Weights of a small transformer language model.
Size: width 320, MLP 832 SwiGLU, vocabulary 32000.
Architecture: LayerNorm before each block, rotary positions, no biases in attention or MLP.
MLP neurons of a small language model. Each row is named by its layer, matrix (gate and up: input weights) and neuron, and shows model dimensions 64-191. Each number is 50 + 15 x the weight over its row's rms, rounded and kept within 0 to 99. A neuron's up and down rows have the sign that makes its largest values positive.
After each neuron's rows, "fires on" lists the tokens most often at its 100 highest values on Wikipedia text that the model never trained on. A number after a token or word is its count.

L7.gate29:69 27 57 79 58 69 67 20 52 49 46 32 51 62 59 37 35 21 43 54 41 48 06 33 48 84 45 72 25 37 57 56 56 44 54 42 68 55 72 47 52 55 54 54 43 38 50 77 34 35 43 37 32 51 59 52 57 39 56 59 54 59 38 34 67 64 59 43 40 53 63 42 86 65 74 84 54 61 45 23 47 42 31 29 42 46 63 61 35 57 27 42 44 56 45 58 34 30 37 43 56 27 61 93 31 27 45 45 60 85 51 51 42 67 44 14 33 50 59 73 42 51 34 29 38 56 52 54
L7.up29:53 57 72 46 70 45 79 49 75 72 64 44 64 36 50 75 64 31 43 33 38 59 35 35 40 40 35 77 65 40 59 30 47 51 58 41 53 71 89 48 26 46 47 41 69 48 70 72 64 38 27 36 52 45 56 49 63 36 56 50 56 42 63 37 75 50 60 61 83 55 48 53 43 54 71 56 47 57 70 15 36 64 26 29 67 37 50 44 33 62 54 57 85 67 43 48 45 58 38 46 45 50 17 76 25 60 55 54 50 54 50 48 55 83 48 42 52 44 73 65 36 39 35 55 28 54 52 56
fires on: " of" 23, " at" 19, " by" 8, " purchased" 5, " acquired" 5, " founded" 4

L4.gate236:71 60 32 52 47 59 03 56 50 50 54 42 37 44 28 60 57 63 47 45 48 44 30 43 32 60 57 41 35 46 36 60 45 81 55 24 80 21 43 69 73 41 67 34 41 57 49 44 25 57 56 69 74 54 42 52 80 39 18 44 65 61 71 64 46 32 32 22 29 42 38 68 38 56 46 24 53 66 32 71 64 54 48 48 60 55 50 87 35 62 53 55 35 50 44 70 26 28 50 49 71 78 32 38 42 39 55 58 47 52 50 46 26 57 19 60 62 46 60 33 68 70 41 38 40 53 46 57
L4.up236:65 62 34 72 10 51 54 58 61 36 63 56 53 45 27 12 44 54 47 43 48 55 44 35 40 07 50 35 38 52 54 44 60 35 47 74 65 47 66 70 45 53 28 67 39 46 53 51 64 63 60 83 69 51 46 52 80 52 41 80 74 55 75 48 49 51 30 47 27 52 38 59 84 44 47 39 54 30 22 29 83 28 36 60 43 50 51 54 38 66 41 55 15 55 53 59 60 75 47 61 51 44 47 65 69 76 45 45 47 53 43 57 59 40 66 28 42 52 41 47 43 61 43 55 38 37 18 19
fires on: "s" 50, " for" 33

L4.gate341:61 34 41 54 67 59 44 70 36 44 55 52 27 41 54 54 96 63 90 51 30 53 61 59 47 75 27 81 44 52 48 59 28 28 57 44 59 65 54 42 31 27 68 59 38 61 37 48 58 33 61 37 53 35 33 52 77 57 37 60 44 56 45 59 52 59 53 57 47 28 35 81 62 34 61 39 65 42 66 41 57 49 15 28 56 49 59 47 42 66 38 68 76 50 42 53 31 64 63 57 49 42 56 41 54 23 36 59 59 57 31 48 27 54 14 52 40 61 50 42 66 37 23 63 06 51 50 61
L4.up341:50 64 31 53 44 49 56 32 42 44 67 61 72 51 82 34 51 42 35 45 49 45 34 20 53 15 46 36 36 46 39 46 53 43 37 66 57 41 41 49 49 44 48 44 67 66 54 33 45 26 46 51 45 22 47 70 57 38 23 65 55 69 45 61 44 67 57 19 64 57 42 69 37 65 65 56 56 62 37 36 57 51 60 50 53 65 26 42 45 50 60 34 44 77 54 55 47 53 18 80 51 24 52 49 50 56 20 35 44 63 37 60 79 48 77 41 55 28 66 86 35 37 26 45 57 51 46 34
fires on: " the" 66, "s" 12, " its" 5, " 1" 4, " 0" 4

L3.gate180:46 29 26 61 39 63 47 54 50 34 68 43 44 72 48 60 38 52 69 40 56 52 43 34 73 64 37 35 38 40 59 50 78 48 31 35 81 59 41 41 57 35 17 47 56 61 61 47 33 43 54 40 22 13 71 51 68 66 40 70 62 45 34 31 46 59 38 19 37 45 39 33 47 74 59 60 55 34 46 57 63 76 57 30 53 51 35 59 33 34 51 44 72 73 29 47 53 31 37 49 64 49 54 10 24 49 30 67 43 47 49 37 64 50 53 51 55 57 59 99 33 72 75 40 27 66 48 30
L3.up180:36 53 77 32 31 39 49 36 56 47 53 31 66 39 50 45 42 23 36 67 34 13 48 84 72 33 53 54 49 71 56 51 48 43 63 67 27 53 45 51 43 64 60 35 54 73 63 64 77 58 29 57 28 42 24 21 33 55 42 83 54 31 13 65 51 44 34 53 68 56 41 45 43 44 51 26 57 71 52 59 47 65 39 53 70 35 52 23 36 32 57 63 36 81 72 39 45 48 54 35 59 88 87 56 37 55 37 46 56 54 39 56 46 81 28 44 41 29 44 47 35 49 71 71 42 61 63 34
fires on: " that" 14, " to" 13, " en" 9, " En" 9, " de" 7, " became" 6

L3.gate80:56 39 64 48 55 47 68 54 49 43 24 56 33 49 24 54 63 50 43 51 36 65 36 42 17 55 40 51 30 51 30 41 62 82 27 43 63 62 58 63 58 26 36 57 39 31 72 46 32 45 74 53 43 40 75 51 56 34 36 25 33 37 31 42 55 71 46 37 35 60 63 44 40 50 45 45 42 34 52 34 44 51 36 53 48 52 58 40 17 66 54 48 23 45 51 73 43 60 51 63 35 45 96 57 57 43 54 44 61 66 59 57 52 45 21 51 30 76 64 70 60 99 44 58 34 47 54 66
L3.up80:43 50 46 60 30 62 54 67 42 44 62 56 62 48 51 43 41 44 65 59 48 41 55 62 22 38 69 56 48 47 46 62 62 73 68 65 29 56 34 35 46 43 54 76 49 37 60 45 26 62 19 62 19 50 54 68 68 55 39 73 48 46 60 62 44 54 26 46 74 31 30 74 51 54 53 71 46 34 60 34 61 58 52 86 57 54 61 40 56 41 63 45 14 49 54 55 45 66 58 37 35 45 70 28 42 81 52 25 38 42 19 68 50 48 62 34 85 66 35 48 67 41 28 79 31 65 44 46
fires on: " under" 32, " part" 20, " as" 6, "s" 5, " (24" 4

L3.gate146:48 35 35 39 88 41 47 38 57 62 82 17 28 61 53 30 48 65 40 31 52 44 31 48 56 66 50 46 42 40 53 61 44 44 52 37 36 39 30 39 59 37 53 21 50 57 33 48 56 50 56 33 25 56 51 52 45 57 60 46 48 68 32 60 42 61 64 47 66 50 40 81 50 27 43 52 46 38 35 36 47 54 57 46 67 39 52 35 59 73 53 26 66 65 32 60 49 28 21 57 46 53 51 41 39 46 55 18 31 43 28 58 65 47 69 55 46 50 59 44 48 59 51 27 59 51 58 69
L3.up146:40 68 70 31 17 32 64 77 36 49 34 26 49 65 69 30 52 42 66 51 44 13 30 48 70 51 55 56 58 53 44 42 72 46 46 42 57 41 56 39 54 46 49 48 39 45 60 33 32 48 67 44 26 75 51 59 44 62 27 63 35 36 33 68 41 39 57 38 52 28 33 69 45 55 46 42 64 65 63 67 63 41 41 58 51 67 26 00 58 38 28 65 35 57 66 40 29 41 74 58 54 95 48 52 50 33 41 49 28 38 32 57 32 55 39 33 72 62 59 67 46 59 77 49 47 63 61 15
fires on: " de" 34, " by" 10, " or" 7

L7.gate213:80 52 38 58 49 47 59 18 57 65 52 59 57 50 68 46 25 32 49 47 38 56 49 62 52 64 55 68 57 33 54 58 51 56 35 38 37 74 59 33 56 47 52 51 25 65 42 33 68 40 75 53 30 25 47 40 33 29 58 49 40 67 48 60 64 49 43 68 64 57 40 58 49 66 65 63 32 32 29 37 44 29 31 54 42 19 63 51 51 50 45 43 50 47 46 63 73 56 52 02 47 32 62 56 45 41 65 55 60 55 43 56 54 61 54 24 17 53 77 58 33 48 58 50 04 55 64 37
L7.up213:75 57 58 57 63 45 60 40 80 35 33 51 57 58 45 33 33 23 18 66 37 20 57 43 43 37 56 68 54 53 55 58 64 62 63 55 48 67 60 30 62 54 33 51 63 55 45 27 61 65 59 39 77 66 49 48 13 39 57 51 69 47 41 72 30 53 64 82 57 59 71 45 49 60 67 30 52 76 56 25 47 58 63 17 73 81 37 60 47 35 48 50 67 53 28 72 61 40 52 44 49 42 51 52 38 62 48 48 47 62 75 61 62 69 78 66 38 42 57 69 54 45 77 43 30 93 66 14
fires on: " by" 16, " of" 15, "-" 13, " from" 7, ":" 4

L3.gate669:53 60 56 66 41 25 49 55 54 57 86 33 36 42 73 45 52 51 50 14 42 65 24 44 42 41 67 69 34 68 69 61 29 39 40 41 46 34 43 67 58 37 35 48 48 31 42 67 20 50 83 47 39 36 37 85 55 47 41 03 72 54 21 63 65 73 51 56 54 63 28 60 71 53 53 61 56 52 26 46 57 60 40 46 93 58 50 37 20 70 45 58 64 36 52 50 48 37 56 52 64 47 47 61 37 42 84 15 33 55 19 46 32 54 57 36 34 63 57 40 29 64 82 35 64 51 56 52
L3.up669:58 37 44 45 52 49 61 50 49 44 53 26 85 67 53 45 14 37 34 38 71 62 46 59 29 63 27 39 27 41 39 49 37 59 51 36 47 88 65 43 65 24 31 25 38 71 30 18 38 40 59 37 75 48 50 42 58 48 30 64 45 64 21 35 52 73 68 61 70 44 28 72 46 22 39 40 43 69 60 35 56 49 51 14 45 70 55 62 58 51 61 46 44 29 34 43 63 52 65 67 25 66 58 69 52 45 40 30 78 64 35 65 28 63 26 44 61 41 54 70 61 59 46 50 75 45 46 46
fires on: " by" 34, " at" 19, " in" 15, " his" 9, " the" 4, "," 4

L4.gate252:36 46 44 69 28 47 25 55 38 71 47 71 41 42 55 72 42 86 51 26 42 81 28 37 62 43 33 52 49 53 52 64 32 59 36 52 76 39 79 69 65 59 39 35 38 39 69 44 57 23 42 54 48 59 43 56 71 23 58 45 52 24 56 57 63 37 34 31 53 32 69 31 39 57 56 75 40 32 46 90 50 45 38 20 76 58 40 65 24 67 42 42 60 16 59 40 39 66 54 20 67 52 29 20 61 52 82 34 13 34 61 12 72 30 52 49 46 65 60 85 28 53 54 41 52 45 23 57
L4.up252:26 45 55 53 61 45 86 53 56 56 36 64 56 46 66 65 35 36 51 17 42 47 39 72 50 18 47 51 46 39 50 21 65 64 38 62 38 65 60 85 25 54 53 68 30 73 67 58 73 71 43 74 81 54 47 48 64 33 25 50 42 31 40 54 50 35 45 37 34 44 52 37 64 58 12 52 61 33 58 50 33 54 40 55 46 69 67 42 41 55 58 38 40 68 40 25 60 33 34 17 62 47 23 45 60 69 67 30 63 57 49 54 55 58 58 25 00 51 44 71 54 62 57 63 50 45 52 53
fires on: "s" 46, " century" 11, " years" 9, " season" 8, " year" 7

L3.gate627:60 54 44 54 42 65 38 27 56 69 70 43 54 64 49 41 40 46 41 45 00 46 21 53 33 45 53 47 58 36 53 71 64 69 66 60 29 74 42 46 29 57 99 33 30 96 55 43 50 64 45 55 41 63 33 67 75 57 60 47 64 48 58 66 29 62 65 61 53 43 49 49 21 61 46 38 30 65 66 57 25 44 21 61 56 50 63 52 40 45 54 59 72 73 40 86 35 63 28 51 58 44 32 36 29 59 60 69 39 48 68 73 47 37 42 57 26 66 61 40 37 26 33 47 28 60 34 50
L3.up627:44 40 47 48 55 34 32 51 70 40 58 32 45 21 44 49 57 45 68 35 44 06 35 50 47 51 68 77 57 62 47 84 42 44 55 52 62 40 49 67 62 46 29 60 49 56 34 39 73 52 36 33 78 35 45 45 63 66 56 57 47 39 36 58 58 57 38 53 80 59 61 07 55 36 56 57 37 84 47 25 40 71 52 54 43 53 30 51 54 32 29 41 61 57 26 38 65 31 53 20 48 51 66 50 35 37 47 72 38 41 51 51 32 51 48 28 38 35 60 34 35 64 50 34 57 62 35 55
fires on: " as" 23, " of" 21, " including" 17, " included" 9, ":" 7, " except" 6

L4.gate444:76 65 59 82 55 45 35 26 47 51 60 53 41 75 45 57 22 60 06 55 62 50 35 24 39 57 77 43 54 27 67 28 25 50 66 44 37 44 32 21 46 49 47 46 65 47 39 45 43 49 59 53 08 44 57 49 59 57 78 67 37 62 66 70 60 63 54 53 73 44 37 57 29 75 41 83 44 40 77 54 48 65 43 58 63 75 35 32 32 47 59 07 24 47 48 61 64 46 59 36 66 51 73 68 59 35 61 38 38 77 46 52 57 38 30 43 46 48 61 72 45 43 60 43 37 41 48 62
L4.up444:31 53 65 48 31 49 24 54 59 49 49 48 40 63 40 51 49 75 67 56 23 49 30 58 56 56 90 58 46 45 56 42 34 57 48 52 44 54 58 53 40 31 64 25 66 49 38 47 51 64 49 77 52 41 72 36 92 61 37 48 63 76 45 61 67 34 37 41 28 71 19 66 41 39 40 45 40 59 70 43 41 39 54 42 57 41 28 27 52 36 37 42 42 56 44 36 67 42 59 58 48 67 48 40 70 61 30 36 59 60 59 69 41 49 69 27 35 35 34 32 67 41 55 35 57 47 72 12
fires on: " to" 29, " or" 19, " and" 9, "," 5, "According" 5

L3.gate349:78 81 71 56 52 50 54 45 02 59 58 70 51 42 68 55 64 44 62 45 34 24 37 50 50 47 43 46 49 41 54 40 50 40 49 49 53 54 31 39 52 63 53 37 51 57 69 45 53 29 52 65 42 22 46 51 34 58 54 69 67 77 66 60 66 63 44 31 73 50 63 56 47 51 50 71 50 36 50 62 57 66 22 48 22 27 50 51 42 43 55 62 41 46 37 59 77 40 38 50 74 42 61 33 48 61 81 72 11 75 50 55 32 59 33 57 19 73 54 53 29 22 61 71 50 41 51 48
L3.up349:62 38 52 42 55 56 80 58 52 36 29 70 71 37 53 57 51 64 45 39 69 24 53 39 36 57 66 59 40 25 51 60 46 51 54 38 29 46 41 22 55 73 54 56 50 36 65 79 34 55 38 35 59 62 33 34 54 30 55 71 63 61 35 31 45 25 67 25 71 50 72 64 43 44 66 66 78 78 50 25 63 51 57 46 49 35 39 15 45 70 38 36 57 54 48 69 37 40 41 39 42 22 75 28 59 69 34 67 52 61 64 46 66 55 56 39 36 54 51 30 60 65 71 31 54 46 71 21
fires on: " of" 35, ":" 18, " As" 8, " While" 4